From a checkpoint of a small transformer trained on Wikipedia.
Size: width 256, 4 heads of 64, MLP 704 GeGLU.
Architecture: RMSNorm before and after each block, no biases in attention or MLP, tied embeddings.
Training: a variant of Muon for these matrices, 355M tokens.
MLP neurons of a small language model. Each row is named by its layer, matrix (down: output weights) and neuron, and shows model dimensions 144-239. Each number is 200 + 30 x the weight over its row's rms, rounded and kept within 0 to 999. A neuron's up and down rows have the sign that makes its largest values positive.
A block is one neuron, or neurons of one layer that tend to fire together. Before each block is what it responds to, as a language model described it from the Wikipedia text at the highest values.

Description: Closing parenthesis
L7.down154,184,202,257,202,200,196,226,234,242,212,127,210,185,206,153,243,247,205,262,171,221,253,203,187,216,214,164,208,235,217,193,192,182,206,192,214,219,226,238,214,214,219,180,154,181,228,220,139,217,225,171,239,158,232,184,186,155,192,193,226,175,217,159,207,186,202,200,172,188,151,178,207,250,177,172,168,224,232,195,168,247,209,230,150,227,177,190,151,220,220,142,188,219,183,264,181
L7.down355,195,190,216,239,221,199,196,201,178,235,180,150,204,239,167,195,230,193,164,239,226,226,165,208,212,216,171,240,173,142,169,235,206,197,166,294,189,151,239,192,183,221,196,190,225,222,207,217,232,177,188,228,187,172,172,207,228,223,213,220,197,170,225,184,106,170,197,195,255,208,190,230,152,157,194,227,219,216,228,220,174,193,186,196,188,155,190,177,202,212,119,233,108,201,182,218
L7.down385,214,182,171,197,243,194,194,205,239,188,144,209,167,221,140,199,219,238,206,210,218,204,200,209,234,217,153,235,221,230,128,193,198,227,214,202,198,204,226,221,185,235,197,209,254,204,172,105,230,233,240,192,199,187,179,195,156,222,166,146,181,169,202,191,183,242,177,211,217,192,186,197,178,232,197,132,171,213,202,193,206,234,171,188,154,180,174,181,180,229,204,207,204,195,200,179
L7.down402,156,155,201,239,160,169,195,225,234,211,183,234,247,216,164,192,190,222,224,172,207,218,203,185,215,157,260,209,220,163,201,164,219,202,224,173,156,192,176,181,242,208,242,160,208,224,157,215,186,208,114,185,194,161,181,212,208,213,249,229,241,220,203,183,211,208,234,170,201,183,197,193,183,213,192,180,175,223,176,200,145,207,179,149,177,217,235,185,167,154,202,131,182,178,191,181
L7.down521,232,308,210,222,199,164,223,219,245,252,135,154,166,238,216,211,206,259,264,173,161,222,194,172,177,186,160,250,213,184,215,204,235,232,217,211,193,208,178,158,206,201,228,181,198,166,201,237,227,232,219,139,138,192,170,217,226,238,203,192,199,213,190,216,195,175,162,190,222,235,200,210,202,196,190,188,229,196,229,200,150,132,212,199,176,208,232,156,187,156,211,196,206,162,211,202
L7.down547,194,213,189,179,143,219,250,179,155,204,235,168,166,220,182,208,245,178,168,181,169,201,183,217,175,183,189,240,223,234,199,130,236,115,160,185,195,153,196,243,194,205,203,205,279,240,184,181,151,200,176,237,159,198,192,191,191,232,183,159,197,202,176,230,221,187,195,174,247,189,215,194,173,209,204,220,222,166,195,250,176,163,154,207,115,152,212,174,185,237,165,200,160,198,230,159
L7.down657,224,184,197,191,225,172,210,199,190,169,201,167,197,238,217,210,192,214,235,230,212,232,179,216,206,270,197,267,199,158,257,196,232,217,215,224,175,204,175,171,146,204,207,173,119,174,182,183,134,187,189,192,232,167,219,172,158,247,213,147,198,200,153,178,144,223,146,214,220,185,161,183,232,180,185,148,185,188,171,193,197,170,194,158,154,194,152,228,166,220,199,144,197,216,201,197
L7.down662,232,173,217,223,192,224,220,203,234,229,199,230,192,291,175,178,212,178,144,186,222,168,269,254,221,190,229,207,270,192,159,195,190,208,188,206,234,201,206,211,278,228,241,152,218,197,140,204,152,161,240,179,190,183,200,200,243,186,240,206,185,244,193,225,181,205,213,161,149,225,176,227,220,151,156,178,214,163,214,213,162,210,202,224,247,171,225,199,225,161,215,149,196,174,183,216

Description: Second digit in numbers
L3.down0,216,182,267,201,164,188,238,230,254,201,278,230,204,183,187,208,229,188,213,210,213,166,177,223,209,220,220,211,158,160,171,196,190,179,216,244,237,248,184,209,205,222,200,243,163,191,186,232,197,174,164,185,209,179,188,193,163,182,200,235,217,171,253,234,203,209,193,226,184,186,212,200,190,213,248,191,237,201,214,272,178,237,198,164,189,209,193,195,192,219,153,169,215,156,189,213
L3.down61,241,212,185,166,248,219,148,208,197,145,209,194,185,142,182,194,198,242,201,224,172,178,178,202,189,215,213,174,214,226,156,200,185,233,249,236,159,137,159,226,178,235,173,243,256,214,184,181,211,151,207,211,189,172,244,181,205,141,181,172,181,221,173,195,205,165,197,219,213,191,239,199,219,234,171,173,192,174,224,185,232,201,220,187,248,202,138,177,187,244,254,210,135,212,254,225
L3.down69,234,207,204,130,283,236,184,207,201,258,195,229,201,220,172,197,186,200,263,203,291,202,208,257,218,140,200,225,191,183,186,139,234,230,167,224,167,164,213,197,236,229,202,212,241,182,187,205,218,213,175,167,254,196,191,218,182,163,177,231,270,184,174,149,191,185,177,241,187,225,169,225,222,200,254,201,215,259,209,166,219,194,220,212,175,214,182,210,234,147,227,185,190,212,228,206
L3.down109,192,238,207,220,175,198,205,180,176,209,179,236,207,195,247,228,247,225,197,184,208,218,305,244,211,208,201,192,231,212,219,261,140,185,199,191,261,190,216,224,215,205,183,216,166,172,219,256,260,181,188,240,178,170,216,176,238,138,223,176,145,219,173,218,203,220,185,225,278,174,194,185,157,216,227,214,204,201,265,205,177,152,197,232,210,195,197,215,225,183,207,151,191,173,166,189
L3.down121,186,233,179,169,234,195,203,163,192,217,201,226,178,162,216,268,203,203,231,201,226,179,177,253,203,253,141,217,190,188,164,192,134,220,227,194,174,181,229,208,188,209,267,236,223,227,181,223,222,230,187,209,232,163,235,261,193,230,197,222,255,208,169,218,162,159,232,183,222,175,173,160,183,230,193,241,226,215,210,188,158,207,244,226,191,196,229,299,212,231,189,198,164,157,195,201
L3.down179,161,285,212,218,193,167,206,200,207,199,158,167,267,157,218,256,174,194,236,191,236,201,221,168,157,161,184,226,230,226,223,160,216,154,207,258,168,190,184,191,176,255,193,151,200,148,191,163,230,175,230,163,184,231,231,188,192,176,253,226,227,228,184,181,209,174,192,236,250,180,155,216,232,208,198,131,217,233,218,256,231,203,229,224,192,198,223,185,204,236,208,205,200,184,122,205
L3.down334,180,254,158,178,211,216,202,182,229,229,197,198,216,183,205,197,186,209,141,189,243,204,202,221,203,218,212,152,230,230,211,175,211,218,238,230,204,160,213,235,209,175,245,181,245,198,201,230,236,198,177,164,179,256,227,179,217,204,163,229,206,184,135,209,208,234,229,174,219,195,244,161,183,272,199,208,184,187,222,185,206,211,218,197,234,239,249,229,224,157,199,213,220,228,194,173
L3.down372,139,211,218,187,222,239,223,188,174,208,192,172,242,220,245,189,218,168,191,218,183,171,188,185,254,214,176,192,214,237,155,200,180,218,182,257,221,157,183,146,219,244,217,209,227,237,218,179,227,232,239,249,213,204,200,236,234,184,188,219,203,263,150,218,222,186,203,239,180,223,199,234,224,211,206,225,193,192,188,217,247,234,262,203,155,162,157,248,226,253,216,185,169,246,240,172

Description: Opening parenthesis after values
L3.down30,218,186,210,189,194,193,212,201,203,187,238,176,193,229,214,176,188,195,184,270,254,140,211,187,212,206,250,160,251,164,212,257,176,197,191,186,180,217,178,191,192,166,185,203,203,189,180,206,208,205,249,227,203,145,160,218,191,288,133,209,158,199,171,160,205,217,216,245,194,176,214,195,192,183,251,240,174,281,234,225,217,169,172,170,217,190,165,211,268,202,211,193,220,180,221,216
L3.down63,208,156,213,223,217,207,188,179,236,194,223,218,194,223,173,160,165,210,241,138,225,229,217,280,184,206,207,205,227,167,215,223,203,197,151,204,226,203,191,209,236,195,148,215,205,184,171,170,196,146,215,195,271,161,173,213,223,254,198,236,186,230,190,246,207,181,239,263,206,221,220,182,122,234,235,167,163,209,185,231,179,168,146,209,180,231,176,223,243,204,218,193,131,176,177,191
L3.down89,204,155,222,207,148,173,214,236,229,192,248,204,245,166,208,243,184,188,194,202,233,208,201,216,188,207,193,199,228,158,185,223,226,173,206,208,239,185,246,171,240,141,182,203,214,169,230,215,245,191,217,190,237,206,187,130,190,267,250,188,188,152,192,212,235,212,232,228,228,238,205,146,150,131,194,185,167,192,165,202,249,201,187,213,221,208,161,182,234,151,205,182,212,201,178,199
L3.down96,240,190,168,210,220,145,170,218,188,155,188,219,191,175,201,280,182,141,182,195,213,216,226,221,197,202,192,181,241,225,220,195,218,207,208,201,237,177,140,180,201,196,224,213,167,230,213,210,192,158,186,230,228,169,184,135,218,177,232,225,211,193,154,221,196,209,187,209,218,196,197,189,180,207,251,224,210,249,175,223,196,201,230,204,229,210,178,182,229,177,163,177,187,177,187,210
L3.down294,220,114,200,241,184,223,223,210,200,210,174,175,234,216,164,187,198,192,187,216,221,208,190,214,189,222,187,205,232,185,195,195,252,224,134,189,175,172,226,183,203,195,211,231,182,225,187,163,210,231,255,221,253,180,211,219,255,279,177,203,129,193,171,176,234,178,205,226,149,177,135,197,236,174,183,158,191,162,215,239,207,210,156,227,143,233,226,230,210,195,208,202,222,200,158,148
L3.down353,249,234,209,211,219,227,233,184,169,217,234,159,190,217,213,151,186,237,214,207,179,214,217,183,217,204,227,122,234,201,196,179,182,249,202,227,233,201,206,202,214,139,195,237,259,152,173,206,226,228,199,194,234,158,235,168,203,180,174,145,140,174,205,194,243,165,191,184,190,220,146,158,209,145,194,245,148,179,191,211,217,176,209,209,179,226,259,215,148,218,155,130,180,199,206,178
L3.down531,261,203,194,234,163,222,196,193,222,209,191,203,222,182,229,200,223,251,206,171,216,140,155,239,126,215,229,225,183,155,201,219,228,152,203,185,209,234,233,175,217,186,169,216,168,213,170,200,157,171,198,216,210,242,236,245,181,201,219,199,210,193,174,180,165,195,230,176,178,146,206,139,208,186,182,191,171,157,185,209,193,166,145,184,242,212,217,232,234,187,162,195,176,178,205,166
L3.down576,246,258,163,243,207,208,198,197,189,227,207,223,183,189,205,185,294,221,203,242,186,177,230,197,206,212,217,190,220,193,221,200,199,200,176,227,200,152,174,188,184,220,216,178,202,201,198,122,194,212,249,184,200,198,231,198,183,230,269,195,206,179,176,208,182,206,185,200,232,183,189,233,182,229,182,250,193,215,128,258,173,155,204,199,183,220,253,217,207,210,171,171,184,154,216,237

Description: Paragraph and section breaks
L8.down219,177,187,227,187,214,220,179,243,185,212,197,186,177,225,204,213,130,184,169,165,207,193,197,201,237,245,166,211,167,221,199,217,231,213,195,227,217,244,213,190,228,214,170,135,227,153,210,203,211,232,189,180,230,154,254,223,189,221,197,180,228,215,197,215,254,180,210,175,221,228,206,214,188,200,224,188,173,208,144,188,220,229,176,180,210,226,182,148,255,219,194,227,213,198,210,208

Description: Digits inside numbers
L8.down419,237,222,246,205,193,139,153,183,200,235,138,194,245,205,156,192,139,209,208,194,252,213,209,209,221,208,212,244,181,195,147,224,194,202,168,212,164,193,231,194,242,212,165,152,153,189,193,253,158,191,246,171,223,146,199,171,190,200,233,236,192,196,176,196,189,207,242,190,248,216,257,201,238,251,232,199,199,156,137,235,209,242,203,214,220,187,185,192,164,230,233,198,197,221,232,161

Description: Closing parenthesis
L8.down596,150,204,189,196,196,192,207,239,225,221,190,221,196,211,245,209,183,183,237,239,224,215,180,246,199,215,188,275,212,234,230,176,206,223,161,168,229,176,248,204,132,150,210,172,207,217,200,198,243,230,178,187,205,173,188,179,184,184,224,140,190,191,167,176,203,240,165,224,209,204,220,163,162,190,239,207,219,223,178,162,192,209,237,207,203,187,240,191,223,180,167,248,154,200,181,203

Description: Mid-word letters; closing parentheses
L3.down193,207,195,250,192,207,242,175,208,207,225,232,236,225,189,166,210,109,150,214,198,165,210,239,219,267,214,225,205,200,173,181,207,183,216,168,278,183,222,182,155,199,149,177,177,211,245,238,207,210,198,210,250,247,217,226,196,202,191,209,248,189,177,183,197,205,243,162,224,245,181,167,209,151,187,220,175,169,174,178,228,156,140,194,179,300,168,183,199,230,169,195,150,207,215,208,199
L3.down232,196,163,172,176,261,219,202,195,225,193,162,250,230,189,172,214,134,213,200,178,189,196,165,169,201,203,180,187,191,219,207,135,257,203,207,185,212,200,203,199,180,217,181,179,259,189,193,167,258,149,240,183,185,193,208,256,188,215,158,152,202,205,255,171,207,238,165,243,220,131,209,194,215,215,261,203,216,198,211,214,196,241,163,164,183,216,168,133,245,163,184,275,195,232,203,224
L3.down240,173,153,255,162,148,187,157,244,245,158,203,199,223,197,197,163,158,128,182,150,200,198,178,196,155,221,278,179,212,185,160,215,219,229,157,235,167,219,197,182,237,163,142,190,224,199,177,255,217,221,158,240,263,206,202,222,172,209,197,187,167,214,200,226,215,202,138,206,224,249,247,164,240,221,197,192,260,171,126,197,215,242,195,201,230,215,182,200,191,180,204,188,178,196,221,204
L3.down437,202,208,137,229,202,209,177,216,204,196,214,214,151,148,205,223,180,186,238,103,219,196,243,164,210,223,174,208,176,179,175,195,183,249,212,186,163,234,195,218,185,174,205,238,186,187,161,203,200,186,194,157,186,227,202,225,233,204,191,202,178,179,189,253,220,200,188,239,223,243,176,223,187,238,189,260,242,281,242,236,202,238,160,200,202,243,176,157,214,218,218,206,203,169,207,220
L3.down488,220,233,196,210,197,190,194,196,170,206,187,214,172,236,167,230,169,131,260,233,173,195,227,244,242,225,191,244,201,153,204,160,241,203,225,212,204,223,240,184,185,171,202,212,197,195,193,254,156,214,197,224,220,161,199,196,140,167,212,203,190,216,180,210,225,188,175,200,210,207,209,170,201,157,185,174,241,149,190,208,192,189,221,178,247,200,145,181,269,227,199,191,232,201,186,208
L3.down497,183,158,198,194,186,185,230,204,220,167,224,215,224,244,189,180,197,198,181,221,213,221,204,197,173,210,224,171,232,180,126,198,146,245,240,188,165,191,224,116,219,152,139,238,208,143,157,202,192,217,232,242,273,219,192,212,231,186,230,195,256,187,173,248,187,247,217,193,211,244,174,212,210,174,178,195,181,125,178,263,226,178,191,166,222,208,196,220,252,231,201,175,168,148,226,185
L3.down552,168,196,222,194,268,189,136,203,164,151,201,180,236,234,208,180,203,157,208,197,181,145,183,209,194,215,168,150,227,192,222,268,185,228,167,203,198,238,245,180,246,194,243,221,182,204,185,175,162,225,234,194,154,186,171,225,179,200,208,215,188,185,206,248,198,232,200,214,196,230,216,218,215,216,179,159,205,173,191,173,223,207,174,185,225,230,217,194,213,229,180,234,190,192,212,186
L3.down699,166,132,210,188,192,198,184,207,224,163,196,200,200,165,183,188,216,146,227,212,196,220,232,210,147,258,218,174,234,193,197,184,189,263,255,178,181,200,244,200,221,231,168,220,207,173,251,169,239,226,215,239,262,213,167,199,160,149,231,255,203,152,160,162,205,243,236,205,180,190,201,204,204,195,229,184,182,253,210,209,209,242,190,165,203,197,147,212,221,155,181,160,230,255,181,240

Description: Non-leading digits in numbers
L7.down204,189,209,212,166,211,167,163,177,202,238,197,184,195,174,172,205,129,239,219,205,172,229,261,208,136,207,173,200,210,206,163,242,212,195,223,217,155,207,169,205,235,217,192,175,226,159,159,193,226,253,213,181,195,168,168,151,235,216,197,219,169,231,164,190,145,247,234,168,241,198,180,203,254,225,196,225,172,194,197,206,243,165,186,165,182,199,180,180,160,197,192,232,261,174,193,179
L7.down298,230,203,171,198,212,165,119,230,210,246,196,202,209,226,224,210,217,209,207,200,166,225,200,165,139,150,195,240,199,168,161,217,184,176,196,150,176,180,149,168,134,245,212,188,248,246,203,175,193,239,242,132,239,228,222,172,212,172,208,165,242,158,196,191,182,205,250,167,184,232,186,190,200,229,229,187,188,151,233,197,248,223,205,187,179,177,193,234,214,186,201,180,220,222,189,186
L7.down406,170,189,185,139,191,155,186,202,258,174,167,239,252,230,175,194,210,232,209,159,130,267,183,189,197,172,173,165,173,123,204,237,190,191,225,220,199,164,244,206,171,245,233,191,175,198,179,202,159,221,217,188,215,225,184,201,236,129,237,262,214,155,189,158,120,183,246,174,191,228,156,216,244,231,169,205,190,166,165,218,209,165,190,194,195,212,215,165,173,222,285,234,176,231,213,234
L7.down454,222,238,218,156,219,226,187,168,192,207,164,183,169,216,232,209,203,192,173,213,155,177,191,165,184,211,193,191,220,182,218,263,172,158,197,168,217,190,187,202,197,224,212,140,197,218,272,225,221,220,159,189,174,161,197,170,178,158,194,180,217,204,200,233,168,182,220,181,191,176,239,197,226,195,217,154,141,165,214,184,180,252,176,196,244,242,177,196,192,195,210,217,233,181,271,160
L7.down513,247,189,177,185,200,212,232,229,200,262,202,222,195,189,194,225,151,238,224,216,206,202,141,194,183,199,201,190,239,156,207,245,253,190,214,187,220,231,165,179,177,204,193,174,232,173,205,205,219,249,226,219,213,122,229,205,194,245,183,213,227,243,225,226,238,170,179,206,232,189,235,237,220,195,240,191,124,222,226,214,193,163,183,200,247,158,167,191,190,202,168,159,178,169,231,186
L7.down517,198,198,202,206,195,227,247,160,193,164,219,230,206,202,203,189,218,190,165,157,182,111,186,175,186,133,219,211,226,224,218,251,224,227,208,205,186,167,180,248,213,226,200,192,161,181,214,130,285,229,219,205,197,168,186,201,165,275,210,151,153,144,191,161,171,190,197,247,191,184,165,240,257,239,178,183,178,192,208,180,218,219,239,212,234,186,236,160,165,208,176,164,184,197,228,233
L7.down610,227,211,171,171,181,181,159,183,223,247,200,215,191,188,188,156,180,202,207,195,214,165,195,216,156,231,203,179,180,219,208,168,179,238,232,181,190,127,191,170,212,244,238,134,142,224,206,158,190,264,205,177,161,207,178,176,189,213,196,252,170,179,213,235,179,231,230,244,217,177,217,161,195,270,223,136,168,220,251,228,179,274,252,154,249,182,182,250,221,176,179,250,203,234,186,154
L7.down691,213,172,212,200,196,211,203,158,175,207,194,188,232,160,113,249,178,289,192,156,195,203,230,199,128,196,254,190,130,187,191,193,234,176,207,218,181,208,191,148,200,186,207,202,189,183,147,163,186,156,229,151,189,179,204,202,191,199,191,233,195,201,160,162,199,223,171,198,225,171,156,210,200,232,214,176,215,190,212,191,202,184,185,169,196,226,211,201,235,141,213,161,228,197,228,281

Description: Parenthetical openers and name fragments
L8.down620,285,161,175,150,204,237,241,193,169,178,222,240,220,203,172,215,223,189,221,220,185,220,213,210,224,182,215,181,210,227,211,140,164,214,123,188,159,230,190,193,212,225,241,225,177,207,184,143,217,234,207,262,222,176,228,140,250,194,179,236,227,203,180,178,191,176,143,203,175,150,198,142,125,209,199,239,179,210,188,251,223,198,171,189,190,225,160,195,159,173,191,183,176,174,240,152